{"vocab_size": 1024, "rope_base": 10000.0, "bias": "none", "tie_embeddings": false, "init_std_qkv": 0.0235, "init_std_o": 0.0, "init_std_down": 0.0, "lr": 0.00138, "decay_fraction": 0.663, "steps": 11300}
MLP neurons of a small language model. Each row is named by its layer, matrix (up: input weights) and neuron, and shows model dimensions 0-255. Each number is 128 + 24 x the weight over its row's rms, rounded and kept within 0 to 255. Numbers have three digits each.
After each neuron's rows, "fires after" lists the tokens most often just before its 100 highest values on Wikipedia text that the model never trained on.

L14.up1510:085127151118150157132136154159140162126147154190099146183114140114117084152127111103145141121146142127134104113133126132159148140145126139100079120152137126140139143140142121154134150158120098108126163153103091076123111143097130119189085127128156105128121091128181177079132130125090118108134110131142119123136161145138139132162117106127102103124127130145144141164065123167125122107132134122106142097089109132137119111134147134116123166139146120098092094124148106094096134168120135150087111102142109166125113101131110115134138115142157126135107134163140134126101110162141119148130144119116147107131136116198156082092124100145102146158132062136129108165142091123119139083137124158071107144108144065120102143133161164156098136122101140137120130096172162119076136151105095
fires after: "n", "i", "a", "an", "l", "un"

L14.up914:131138114127099162127175141142100174132114148145107090114143154119070055149119148082146086124117107084168127117134144108095120145178095173166121115125148144107120103092168127136093112117108136153123150156124167130102106122112178106154117096125116131139154141117129152123164087114104173125135164145098125147123131138115117090123166146145145140139127131132195132117101134087100111179149133112142125131121146133168152124104135145105108141153144105118107149096133166120144176122106139118115133142166105177122140134136117153119127121124108117135086153104106119104133086123129124124139104095152157141139122126118116108124117148122119134112099093143160087099143091096102185100149084133098106104180127085144127144124106133133148110094150135189135158179113134136118121127107160
fires after: " e", "re", "e", " se", "le"

L15.up61:137107147121116133154133148095141156103113139070104174130131140095169120152105154100129137147110120104159136102178175148138166137161112160162144145170127121128141114120140147121089120142153104139120114118087141057126084144135158125128124087153119101134111103115115138094133173093145138135076144164146137111134102151117132170152103154118101123102082076090090159153132137104104136120137133180159133131109140130149176180089093111137164135125142136093138105148154136109112131126127116131120129102109089092122098096137128137089141094105129167136120089075127104137140178152152140121123120166126092115132109102112120131117140099120120142135127118160120123112153144175165126129130146172109131118126126112112127101168166127125123117093180114129117108128139193106102154142149131
fires after: " S", " P", "ass"

L15.up265:123135187129124107144133130137129135126130122207105149181168109129139085176103097156132141127152097121182119136105100145137104145142126164128109106166129084157147105092138095122136136142084146124160114145130126144121122141136110121135145127159126139158126127064169114119097100074128161117106152139119110116094175109123089155119121139110124104131172088163201139154125121139114124148131149155187204151143167133171097123170108117146067133141117133105129134108114126108106119142122118122111166126129098116132060150120098116118158127122125163104138103171094120107136146113122114144158128120136096144108129139135135113113149129153142138102108132143134164165106106109141139133108120169120145148138092128140139088125143103113121098142104113085129135150108124158126135132082125
fires after: " qu", "a", "u", " N", " un", "e"

L14.up892:146090122136139154074136183129088121138197114131116106116118187082138094127089128105138109126147165138134104134135132125113129136182132120201135122107144125156128112081141143162131148080140129098113117154122096120101114110106111147164097128145095141135124113114124077112165108108121175195104155178155125108111134136120118119145150141142104089125124110132096146189131124114099110126134138146105133132116141123175073130129102110117125118165116130074147139161144138102162147154150134082101091147119126118117088108135117156095135125085145131145141110100122112127104159164150178143128126156109101097165113112142147100112095140151146144092098138139100157098127077147122152123148122137129110137157142132147112108153144105150149134149110124111098130119129123093113131126089103
fires after: " e", "er", " S", "re", "E", " E"

L15.up1086:139099121145104158102143115131106141143162145113151094144088177114106099125118117125115101177104172122187113157143129102118130135163069150127080149109106112124124113127129113106093129141116105128092140131115077150140099137140139127131167120173140141125105109104107182076139107102103113109121102113125141141146128126146126146170088164131148093144131147149142122146134131114111079102147198133146120139144110147145154137076124117127121116138151170094126115116115113110140117118132131160130094152091088105160125093135114168066141125177129149138106166103066102110171104142157122143146092133116092106117118111129166168147126151106107138117163133133101147091085123136092143078142144133131144144151127099165093122137136120104155104140161124139143159110149119094128140114160123
fires after: "em", " o", "a", "n", " s", "ru"

L10.up1220:139157136124147131148139147155131138152165120170143149143137149145142137162132151137154150139125145140118122152125122159141163128132159151148149136155137120165132154156134150144148159152145157150143124155153133131158148162163142177157161167125158117145144148153133160126116146145152152139136152136155154153136149145121151176137131214157130134170157168136142154160146156156143157112148134155170133153167159137142179127143150118105140129180160159180129140130151137179132136166138145137148150148164124148124158141140155122139156145154151146154147137152143146143169122145144170164139172135141151161159143156143168158125165178152137146143126154125126139146125154188154130185167140159160164140143163160139177161140140126118136139154158159145143152125136142141155161141147145
fires after: " ", " n", "W", "E", " F", "ul"

L14.up25:132120150132093149106134114112089138100086139126133128125126122134119132134111151148143092153168166106138104127119116122113116123111169133105121142123122132057151108093116107140110142103127134163143159105132117101140152098153102105162098125125091122101128115147175106143133173115119141139106117154114091109162159093127182114151133117101168125157142109113143161123081136108133170139116163125177100145097143129107118100088137098094152130119150109151090148152185142104138180144123158126104149121141102134123118141152068128168178137150098094139123153149085097099166154103119157117137098103183119172075108138165084152123111150168125102098114118148109129142118099131165120168134121105102140141147131091092121105121104135146086115095123140112117157131133178126125131131151123
fires after: " w", "U", " H", " h", "re"

L2.up1050:133107116116133153152122101142114148118140118161139106110104134144084132139146136113102111163091132109074134112134147156134143115161116086163049113155124166120145142122117097140134080156157130126161118128155119094112141120117158171097113139126133111134157124129105134073090111125126094156121092138073135101065084130114130124120083142137125141100111149096107113157131153113166135101154127129135083142113139125095151093127142131139123124118131168117128093130156125082134119156111113141115133121111151146105160117073085116116122127097120117113122107168113124047137187124167120098063112168122160131131126103135136114106147111125128145153144118153150154168114169153107121117162190108120084114124120154124151118121119115117143131101156110144128157116102119107128137175123095
fires after: " pro", " bu", " ch", "ack", "u"

L14.up1289:133117110111117139089163115167116104118180124143107149140155168160114100102113121127116121090126131114119122111146105130149129112182157110140152134143138143121166135154165125125142094127121126151133129176154135101128111092093111117107122133138150153165103092135151165136146135131133146133138142095097094127123122120146104141146142143135082123145132171103144135096064157137104129134086134149100102149094129115108118159121142124116167185108152128166109164116091137075141127096119158133119136148144094143164083092118102151104151144113069169131093130150089095106133154079125183139097073126149131147149152098116134108126156105123112137109099102122131171168147110120140141136180153152082147112148114102096110112142132100123091108119145176139146155159142125168135139088126121
fires after: "r", "w", " L", "h", " wh", "y"

L14.up588:114095144180124123136153136160100170184109138134172134120109168111087111133153128115096139118101120095132126099142154155120182127118095121159166140141110091123186155136148121116130112132136087132148134152117119113127103130102140150118111110080148131083124137119143089131132139112124096116122154180134141156147169098157120121114123124089122149118134109137142134099111087102180148165125109163121103136130109149133164145139122126092148150114132136136121100142138169140119146146120171140135085097106108104110133147132154160106126190148127148109123115113128109137111130130162122173143140161099133076112116165099098123128122093148076121100146093103120136119074138135133117134119147179101148183151135156134134157138106149104158082115157111129103156162104105118137057090139110
fires after: "in", "t", "g", "T", "end", "f"

L14.up883:118108089121136085156125078154122171077083133134100069158105165078139125114165102110126123156118109139113147084157101126129144148137150067115127132116124115094162094121130098088126127144114147155134098135106127062150116164155131138118151160125149137182087140103157129106157112115121142190135121104182161106147148166141162181143115101122108096097088104125152126128130113111162099203103136135096118129134116135149119143111117177164137155136174172140158123090117140124132122154108154113157093151120090136131146106138139135121181102104106121096148131124129125111132114115108132133149098128120109146120133103161139160133125114141086126165117088148112134158150132122119128131122099152151139146133116111127109130169119143109108135142142138120167142129109138123131132152108083
fires after: " C", " B", " F", "b", " c", "c"

L2.up897:098132133124163110122112157186110151197105084147158153132096116145138135135131131156090136147100102135143126134136139135123147146174089141153018127139142161150126132096125152112175084158164138069139110126147093108104118130108143172101112136170133081151135158111109117125104113132143107108105080140141115099100101116111145115138102137128099153093114144123121112154127124117119099111135137117135133092122154123123128120127124095133137109077107143131153095130135115114095123118089124130112117139136145165103102108097098096120088149137095127094101130157106117132139135127153127125083095154121171134123132143134129120103126169107133125150123144151156158134121171149052127123121200114123109116106107115129118106112101117124131138104098124115121131114150099077121139154124070
fires after: " bu", " ch", " ", "uc", " pro", "u"

L14.up1188:072131151141145150087128131109139105129143102135111088134193164110117110168104092123138157092166124136065132126115076149117157119120116128155126164132104126136160131113185164112139140144115120109116139128115089132124093108109112113103121154093096182123125177111119136130126096153140077102105166150122157070130179148142117143155157143129131136101118127187102170136147138107161105124136122117174136127111106135141118132117133135164150141112136103128088099093114139134130122117111122087132152134175140139130123134163102121119137175142175122099120076112135108135118121100133147162128125127137154122110144165116159104122139166128097128125096098111117097203157152133142143132140148150123116107142150123165090126155125139098122148145133104103122156131143114142094113088071092
fires after: " n", "ri", "u", "i", " f", "ab"

L15.up1279:124104115167126115069130123112101142097150173178120095114175125128111088144133099159114136131135099160138126099125136119171132113167136131105130134087086130131147144105145104123188117122115176158123145145120114123103135107123107144107123109118110118142135166117070168142135104151116114105103137124141136140116133119127094131118095137100170147144122091153172133127083132126114103143118150138118165190151184136150128149144138158100122177160139139137168141099125193147091130093116134140118119174096131129129096135142143108124146082124076155074132118101097105072166089139143157159127100082132106149147118128141098143159107107139130135190150136108141124196131116129096096137115146126105123108119139127127122154116100124097106116138112140128119148157101141105130105121143128
fires after: "w", "art", " w", " f", " for"

L2.up289:099119104085099117158103089137116117106138084170132123089110109120084135123148153135139137138169120115112105112084120156128104087159080077122043121179109124113116107133115091107117114134124164109153122106142139091102140112083119142113142129109099108135155123111076148123113118114110097146086104125095128113064101124122099130151124125139149166127119109114135112108099144098133107117118096104117105114132131098074117096122127127122147091104119127106131121157158138087105149129121137106106145142116113114115124109093113138110139093077112130107126119149120115045090178140141119111147087130116146127129133107134124135094140146098123132181133124141130140129086127110106090118114158116125102113130124136134148110124077091076176103108145112122108097149121117085114128182121109
fires after: " bu", " ch", " ", " ex", " S", "u"

L10.up1456:119124126101148128154135136130108122134157141102127125159123118099151115156124118112163144120146153138131106145149140177129141133150165114152160139161146128153128179153119130189153168141145136144099151145152120135158119133151121173136101144121177150125130141163139149111116150149120137167127171119139139129135126145133143165105156185149135173090158166140151152127183147118157166137143130147181120145146160142151155131157132138118134161166175156170163142135133165154148133170124159134136129171139097179142173147144151126137118147151186192141112134139156139159149148168133135173120108105137181150123118142140137140151165163174146118150164110111140106130160169123151131175131127162142136153153153160161111167150129140120126135164137128168127163124135143133162156127119142
fires after: "p", "n", "ra", " Ch", " s"

L15.up1345:107077120118140103108140185095127137154095137117087101151122143074111146094165117127111131142082148101149118098144096136148139142108117096128110129124084112117140114137144131078098091095140161150087123143123127120134119102154107109158149118152076128148138149111091099135112125162083166137120155107152162117114139154166163132140127123136134117126131108115120139116132166156078148157184137115130133125114144147108145084100123142148147141140130163172150123128110185130158161090074158122127144165127138093143118126134147119139149126133099123100128138147131126128126130128153137134157073153120150159101146096112142142133130156128139126142131156152142106155081144094094119126136090138140104201129091112082103127147155190095134132057124112139115095117141116137152149131099100
fires after: " B", " F", " pro", "eb", " b", " C"

L10.up1232:132146165161161099153127154170163138139163156101110131126123133164139122155145160115163110110136147120144133139147121153139121150139152141108127149166129138148107190117112113111133154131137167149160167104091104127153147168117137140138100129146153121176113139138131108142148166091145104160146158116129108122155134166138126192112121191154132157112128153134151172140160174084146144123149121132154135148104152160137136097133141105153148175130174132138168142123105164128154136144147144124134092161137110125136179142146135120120125161139132113140103119136097128178119128095150133139143117114130157145135108171150134171152158161127174127153140116155150135176131130130153149136120138112075099119187150140148119151111198179155083127139110136160083152132110128164130147126115158
fires after: " f", " s", "s", " F", " o", " kn"

L14.up211:093123150132166120137132119099138118089109147169100129138123122108154055153113081134103121136145123164142107145100099100142169154124103150114097142151087141135147146131136156117159134109135124131092120162123093124128124127106115202088147113103147126125160083088162174138127118120109142113143144138122131132158157133138143093136107101112177165148120153163174130138108089154162087118123082105153157137120138146121097113132099126177141163135180128152086138119119163166088114131136154134142102086128108103127115103141065130090127107136140141140123118129152142114087131110117142126124137098171167137118128134146107158111123094132087125147101113170079174142142128146110131147120160142075107131120137111124108127138152123153115130121100129127139183154153140122130157093085113
fires after: " f", " m", "u", "n", "i", ","

L2.up1026:121136116142085104111118121141115105127098093133156113099099138118095104134137136134112126096098133119106113125122096113117079118135053088152086138161119107109091081109090122106131095123123140130125099101120111143105097106099134098117107122127114121095103123104109110104115125107109132101121113153063092126078109110144098122140133111146115123104089102107118126151041163116121127121136123126122101129114128132103098109099132108108118127111094110111113098115144104101128142128118101103132131117120094120075122131102142110123102124119127116100116121101108124124105154132069114121105110145125125098083118125090106128105127121116105131135126105119102137102075113094090118137128127120092042091118111090147111074115105063136112094085110143123089114128110103089131104127091071
fires after: " ", " In", " in", "as", "W", "es"

L15.up135:124077148118126089102147138123107117148127143158105122107178096077079155146093099159084182116115141096176127104076135108104141133134117094111113154127129088145161127115128152095107169109123129106130123146134132132131112156138091113156099108135117149146153130128162178141126117144108206097119106144112098149150178129136153162101118145116117153150125116130163190100118129114116108103157126125166141165086163161112143113091129088095146146136115143161136109143133183132119124099094111148096146101151106119118123114133105158113158099149047137137124114114126118108127114074122091148125119110138103151147128081127084132147131129167140138145154114139136150128096125117150110131160156115139135131120087129124109146131097153117128124092132135101133173145123123135096131119147156
fires after: " s", "w", " f", "av", " |\n"

L15.up919:126140159097119135118146147046118142132135152145128171096167134135141128149095106091102139134123134100142110116116111096148141174115131170167144109158151138133136095109097177095115094133112151126116100112120131152116096174102113084138158109113131137123163149105090120134126092136071144109093168123124165166105188144127129139136170152106164131106119076194197112128130128158119152145097091104153142149086130097142113116116132106113117129132147093094154133124128148149168126129097132083105135097144124130113133151158107140161148154099158114120111098105124102141113147155088085115136136116162142127140122150103110130136116129109129138108103116135110173131148115101136174139105163155128106135088130136096117134124126098102111109123128132139141139194141171128140111145110112
fires after: "ro", "il", " rec", " bu", "o"

L15.up110:073122163126143153140145156123124121133080133101129134140140100143125154163068121127139111129150097161135158141149172111131109119133126171145133141110125065160129171113141153143069141128114137138154101141105139135142164149146139107152162085121124106125108119106090127112120134095085130108114135172164123131121105174165150160127119143124148141065080123147086160130139144038105117132127132152137135153062131098117143152107146104107129108154127124093115172187145149108151157114123114101138090139110100133154126124123115110115161154164141185114107117136101102119135134102154128075164156151103122129137108143128095118142112133126129106104119118111146127110121114119143158127140140116123136101167116141139110112140084139143091086118140119151150111093174150098150165133122136
fires after: " ad", " D", " p", " Ad", "e", " P"

L15.up583:125144101147098131128135153134105128064077127151068158169163122077124123068147132125107103135154142155137107114169102150114137112106123138102141111128124109092121136116120126089127114120114140162127162177100082116120118128158146111079156126141114160118085131141137121158136096097128134114121130087119124121163129124156158130153114112104116140128118143134106113094161130130154124151122108148109154133122107105181144094121133171148109108125152140127132122088129108136149143143087137154149113142122151086140135112164161204149143152097093140099144140130123100111162101116120138148121120138168166144120186154167168171146108114164151128104140121089154125146127099145112134112144132131138146175159162113132100086131092110130093087088122145131128139149103112160141063120133159
fires after: "c", "b", "p", "ir", "ab"

L15.up255:111093152169115148102149123113137132159099152156150116096099167116104092102131108141122116107105137120169125132081141173176147147143087142133107138091108138169164074127161152144142157097136147150100114118095106097172129128111096094136101115138162108092127155132162188111127165173125150094114064115125139140131129179164116123116142152119130136128133148130159137102130108138105144135132125126114128139147107121105149113108184190137090146120121118132117088121105162159150112116107133136122171148124110137130108150138103170141120115097076152176105164145118102128120139106122119101107150104093145123109132136126133144153155078130127109175112128142151182117092141117168158088121122093121124140105126083120109121153108099129099090106156107143134145132123104113107120090151122
fires after: "r", "oun", "v", " for", "w"

L10.up391:128109155126150138150135142144133125149142150149137129153124127136150128153142168152117129155137144126168153131158155147157126143150158144152167152150133146149132191144136135187123154123138139158140164151156169127160119129142129178142132191142184159137141164172128187139130143144118158148135175147172158136152137128130136157129150161136138123137160151133148153135183153141137141128148153155170154139154161169148153124142148155145156130145145120155163153137123141148144130171150134163135132146174157162157122140156138124125117174154158183157139145145141130142161138159153162148157153130141170155132126144151153144150153137124143158138150151145127153141161138171149130179137139143164150199129172147146143159145126143131142137163151137153143154118119135131164165169155155
fires after: " m", "m", "b", " f", " s"

L14.up307:158120106105125103154145144117139116087115157139102108170142135120151114111100135088163108150148104145111155141148157116124128137147176135181127146094078106113159093102126124113120150116115143152075164117101117131098108117123134117107119079158121122137081114125162116110127115108140083172113164151144104110131139128102154122151127146125147118122080089131104151151127108112116109132087097152111170134149095128153138175135127120136132129122148156116099081083132129143135114158092140120154093177165083090139120117137131150084171099155150166113124112112113107128147126142167162102143102129139076177137092169181123096152172124129124119099105130136119141160166140129120141137131130173150116120145108092153112110134113151124139113179102089104119119134090168152156138165125131
fires after: " P", " A", " S", "qu"

L15.up304:127128087138092160117142138119140126104144147105144115150144163097144128117134087140139128160116153125140139131097097123132122153178151154149103138129126110158118101152107111177126109160094103108124120092116166115133136109109116133144138117147182151128145146121148106107143125075102156162127121095092095129106115114113115120174157136090124090115113132155148159145075127140117115139190128136147131103114125150124158111149158133150120134070076120106117142121120147070108126139170146125096108138128084069124124115129085122114146111140138113141109092132132148126125136099141120106190110138144139138115088074157175132189107132142124158109098107170107151123152123102146187092180133114160147160179114118151129141118135158081092152109136144125118144120128130149175141113120108
fires after: "hy", " h", "ec", "l", "a", "e"

L14.up1394:129141146144132134119146170083131134092072110173130113125112117117080102149108141111163071107108109134166138138118104124149140123116139111109125146099151114138136117108155120161107160103138109198112135129148131141137143129087133111137088122119123144112117150132138132141144097119099127087139138135144147134147154121134095114120145150116125150130119168145159132114154111062126103118124132126132192163116157132121102158093096130112133133134073163069109096154165111078146142116158148133089091163115120173129121131131139132144117137126109115120118154130100116124148141164149114124151124145138168173135095116145110090152112154148134138126077119133132119144146076097102224118156159126070158134138134088103124151140136117132152116112163135122093110095107137080111128124164155
fires after: "re", "ol", " ro", " Col", "r", "e"

L14.up204:142157105175110112109136154116138097146109162160139132134187125150132094129118097131131135139143095165163108117127154160105134169117117151126112131102097129104182106123131133101096147149118133094066136159151099118112175114120148111175143126106134116134063096119168123114102139118138147166096117111121078109147156153116137104124147126111152098066131123117184108145100124121166171127094120145133131145180138112133143160132144135145115078123166154120142126149134165079097127162153120140138109157142107148132114141158142141127151148105048112133110130103123099120147147175140111129168088109090102130141076117140097138157114107154115111138090109187141117107138127128163123124144126138081132105137128091134122148116107146121131118106134154116137120138088152128115094102110117
fires after: "e", " w", "U", "W", " Jun"

L2.up467:131122124124138154130133105119133122137091075159166122107112114134127184169138164130120155141102123110115126141142121102125094119171095121129066131132082081142108115145109093122147121135129157114110094117129125110121097107105164047147132107124112121121097141118147091154088129125116161072121082138131112098052092136145080135126095143121139133112112117147120131107123149126140094118129150120109095119129122113099114112103103148131123100121094156144156098101140145098127091123082108136113089147142120104077107130100139121121118116123098128100123099156113160139113145144126134122084109138134162104094117101132129152102134135127141107164109110144126145102106130111116120072159150132108101135128130131122126119131111039112120104124111119100104130078117105055128121176080110
fires after: " ", " bu", " ch", "W", "E", "u"

L15.up566:112148103119160100108137140135109096142120162163071148085124129119108069160086141102089111114107121115133085118119120144096137132180141124167109162124131101126113122101143159139155122171156120108102139146128120127180143116137087157132151097181145144119156128101104117150117068104083142125138108124146127098143135172128140124133120126147113124158123125118113130085140121141124098139126123125155099147104094166131107105142121120194152139136136166163088103167117119107166156166110136086120125154104094132153141092173139139105145164118159132104160105135121104117129150110094110193125144164151091133169085169109104135121140112143118142156107131078076148130165134134111107143091133113146136093140132108129108141167143127134115099100131126110144139152110150105150164128129155
fires after: "r", "er", "ar", "l", "ter", " Mar"

L15.up59:119100102103113138055130163102095116158131109139151182098111120134137099093132099094083130147128092108112113083139105149110157143120129087101116164121168111178098142098158100103172123119144137183114165162151155128174145090118147144122153143145151149140139130115142130137147129129110142149128096187141135099140118155168087100137120108132130137123115126104150140105146143104156125112126109173101120146078119177118116125173102091145141144163125097109132084141142117120120103084107135140149085139125086110101180163148147112120124171136108141082144158167116168142138137117132131143147099185156149105142106152134155146127113122175131088099123102122104079102105100137135138122134153124169148113147163136129127138113109134124149099119136128097138128126153133124152136118109146
fires after: "or", ",", "er", "all", "u"

L14.up376:112089143142084122085163172127140122100130149157148090122170125139141130079147136132136117194171134155092121122111071142083150127134120140170154134148179106094107133078135118132130146109102134113091122166137158132130178144110124151128166123104138093144111126107141075090154124108095137136123157156143108110147144108116125094120143183077166157129119179120114125142118107131140175172147107140135158148129124155137108124145142140109113103108145115111105147123115163089128168136113107105167124138103126160168100134144141134140148145148137110130100091113124082076103143158162146140127106137123106116124143151147138121119151090130130116097125146097137081120086116176156167116180096123128140129128143129120133122103100172132149123110100124121076120097119129126098121112120099
fires after: " en", " In", " dis", " in", " A", "enc"

L14.up1206:105120128128131131119131143149096132147141130120128121101148159109114131096167079113160144107153133126109110097124144128103097149159141172136161142143127116113137118095173117148143125106127156137100107118107092127188125120123088110120127133173167133118122155079135122104185109151127126109145131164164148068134134183139105174136146116078139168116120148130117115119139096107104133137123149142148170158082134110176146129132129137159127158132139140071195117081148165153171122109103112170109136128129098131143126129164128120139106152171123141092110116158100145133129118134095100141108109154113125133144102155129117134144093137146110139112098136135045082099109162118113148121132087130162163144154166108150105121119131128126069102127117128082131157132147152117145132089145135
fires after: "ol", " pol", " l", " L", "I"

L15.up284:099130096156100135144169162084128133141081141130176163155104120156102123152150173139143124109145164155134131128107159135115171099115104112128106146154119127115117129142150089141126129084155143131144126160131068113132098130130126135146120116131082067134114162101166143134125137123090146140087145132122141170109151095174148148115111124125138158151144136132165108128119146108116129127086138139136138148132149120151146130128077145086094135132120099133131135120115127151116100092135173116121126144169092116144097097138113111169115117133094170156098107122127082110108134124145142150111124087129074191094143144186105114144138142141085101131135117108160173112118125105122103123075162109092136121105142083119113117158078156119108065131125152120141148137144108108136080114142151
fires after: "w", "r", " Part", "ov", "art", "ab"

L10.up1287:126111158099142147164129143082106133117135153156111102161147133152154123138131157108119144146117179127136124169144137196148125145146135138111136155165133130172135131125131137157141178127171159141180164147111135135154131166133134143138148155128142143144141168148137141143127154111150140165161132120166131137138136172130163148138114159107136145141149134157168143162145143091156165158122141155169134173129165133157129125113157118109137132168159169168166126144131139146119150170154148160166130141118131157148149140154144117121136156196154158174137143104146137154119142143159150138126126147132139127138132170139157136175186118189162115129180131124164121157168152110161154141117112112129120168150153145158085144172139171111117163143141131148144154148129127155167141139114146
fires after: " f", "i", "e", " y", " F"

L14.up71:080163156154138144107149125121107125143151111167144113128142124133145104168156095115128111115107149138114108128130098130147142168158126099138165107152134123149133104100126137108141131135095094095094150139141104138092073129121157110162142113129138108123152178169171127150125102104095135161125145125112122162122150142102112157143152168128125140097152172131147126149100111158089140158157134130120151131096099157102110136129127142167127114110119116132171126117084141111119127172119113113150123103099100175139108106148126131123153140122126139132088174143130113102134101133115134123136142092162121045154133134113130072108156161162107150114120093127127150149142105143141102065144127119113145151177125113126099114100114089118145109096121138162103124190102196143083158148072127
fires after: "a", "e", "le", " de", "re", "en"

L2.up439:131143145149140161150136161145149118149153144125113126140116140135159140128129147148134126106152150132154170144132138127144121149110147153133187135119162191137159128155139129155139167144121116167141152106138116144151141144161151173139120133156167154146129152106102153112134120142118121123132175134174171156158156161116144123155132142120143128111168138128150158142173113143135136139159127145160155151156140141141163102154156134146120137138192165132147152140120144150112165124147147145149160123132128180130156121162105132136126149112140141148119186142127103111149121106115135125144127128143109119206142101153117135104125103130144207121130146141120130123140135152133138178142157141128134144161141144133144173148134245147142131139142106177157139121149145182159110109148188
fires after: " ", "m", "0", " (", " n"

L14.up703:136162148127106157111149143104111113156137144152159119156183154159131146156106113079165060139157148120138143096138094090121120157105157142101103124140075151113084152146157154125116114133120114127143137158115140138120117128169133120148139154137137137130090136126119154093101096108132124084111134146183124160172142141078146114183132136068157136105105090175153119101100106112134129142114110093162108103088087115155137131120164125133097141124117163119073170115117137140121130151099125129167135091160126108139132116122059126129116109112130125115100148104119100113133104121134134115066139173179125107118121135164145123067094117145118112129134109101158127133174118165173123126100096114119097139150116124130126140139130133119082116115126162101132142147143140129115155131122129
fires after: "o", "f", " w", "re", "ent", "il"

L15.up1138:116126149115106100111147138088114135115146103160084111138157126153133113130125058162104122120158125093139154127109142098118170147181132150090134148140116153141150105105150137126137124132093127164143090121115088117160114176117088094096102128125170126144111138101121193124122113114128168149122098142158140110166160163158112146172112124141109101146158136128114147120149101129122138115144137099154160121135123114134161140141136110199132172071104095155151120090122178134099119094144117133123135120211108144114142122110095103135147110107108103121130154108071127133159161134121139130101157159134115144123145161129189118149118103168128121084081127119087121128157156111142117128111136149117111111110162128124107112141119127143123112162113096123128146091136106120127089081146131
fires after: " f", " th", " F", " L", " m", " l"

L15.up1437:127121139148148127109131140125154148097168169128122104104144150126117094150126142125157114109124146129108135107122101131154141164132154120121111149113096130168165145114154152096139124087177093118084150161114117124116085158118104152146125117115145107159122132130137169136137103161108151115147154122173101127122136141121124126142140136109161137149097147174147105100090134159155097113127147153148158123140085123102107139139092141141099142144135107154135131141123116115104131141133168101089065124161106080174121090123139129113129146077089152129157116065103135080103110108118148184140121133150148164162094139160096125141179119189109104167121127151103145102136132121133089118108170129104124131089117113131093105084117132161127106124170152128151143138108147136160174065106130
fires after: " or", "er", "r", " r"

L14.up322:110142116130131144108130110105123125119148156126121129124147131163136104120087118111153136165204125114115077150139120112099146166126144151119134135133110123109137104154103187139142106176132121152115108124120166110156167104101145138161127153118132064159092185117116173132109181128106114142136124132110136165165148108120140166108127120130136108145117093149154168149086184137142119109100143136125125115125108106153092099166140082133115127133121127119135145115128126097114116153119144129172095139180124100157112116148105124116126147120098138137125103148138124125117116110129151104140108139112141100127143109151178103079119117107084100129140083131171104130123103159162112176127130126136101141139131065113086147152108115112113107053101168098106150142124191152092104134126140
fires after: "o", "in", "e", "en", "il"

L2.up1375:107143149138124136125107090143078143137112093141146161093125135145085142131133096125124116116124132125106147158111114134065113140152128144139062107160116084141121101108099098125123117122129137107138090111143107111093126099128145120136132150119146088140092151094135125121095120097140116117119100132072119105059098114108131122125084156137119110155094151113138111142163103130148111055110152136107105127116135099111138105129085139106136114103113133131157100118137153134116114128110127115128101148146118136086137127095160087113098089080087102090134105132112142145115130131164156126077115158116145121119103129126128124066149094108154112118112097153135132115083146125097154103139139097122116130097109144108107109111142033121162126081108114123111127155117093084128102153162084
fires after: " ", " bu", " ch", "W", "2"

L14.up621:092169110115113104107154130091103128165136118153086127150121134078116078153118114108158096103139153122120133123111106097161153145163148158117127145083098061150141105148144132111123108140075154134132124098111099128123121147079146139149130105181143163165120184109164137138137109091139148140107111117128139122126137148128132122168123116116127104124123118172156169135077129111151098178158130114135149145080141142101157152118102101135133169151091136101133118123105114129136109115124128128127143129103106123147120125157129183131154112155139148148107155152110151129187121106147105162139117110121081091105133122114155122157109125176051172125137114139128119130150113105136148116162119117118121129184109144154084123128119103105093136109151153148132165164134106135086160148111155
fires after: " m", " one", "a", " s", "e", "ome"

L14.up76:085115145093144114150151127154106114117154108098140124162128129107120096117115108135098129151111124115156094111116097146119118139111123105161175140159138120179137075111146150142131103140136156114163103113089154100076139159077139139093119130139105099115117144083129092101136119116133161129125134145135120139118133105141120097143117158140124116107124077096153138129165166121135120142152121170111137147078189152121155153128123139140140170121169160125126121134135133122156125139145108135110098114151124076117145100114096149126112132151112172085123130096154127125135119175129142109091085136112123096160111121140141100115117131117151159138128129181095126144135089186131153133136166155132151120144126125125059109203167115147152078054163124107140121127144126131154158145120104
fires after: " C", "P", " P", " ind", " S", "p"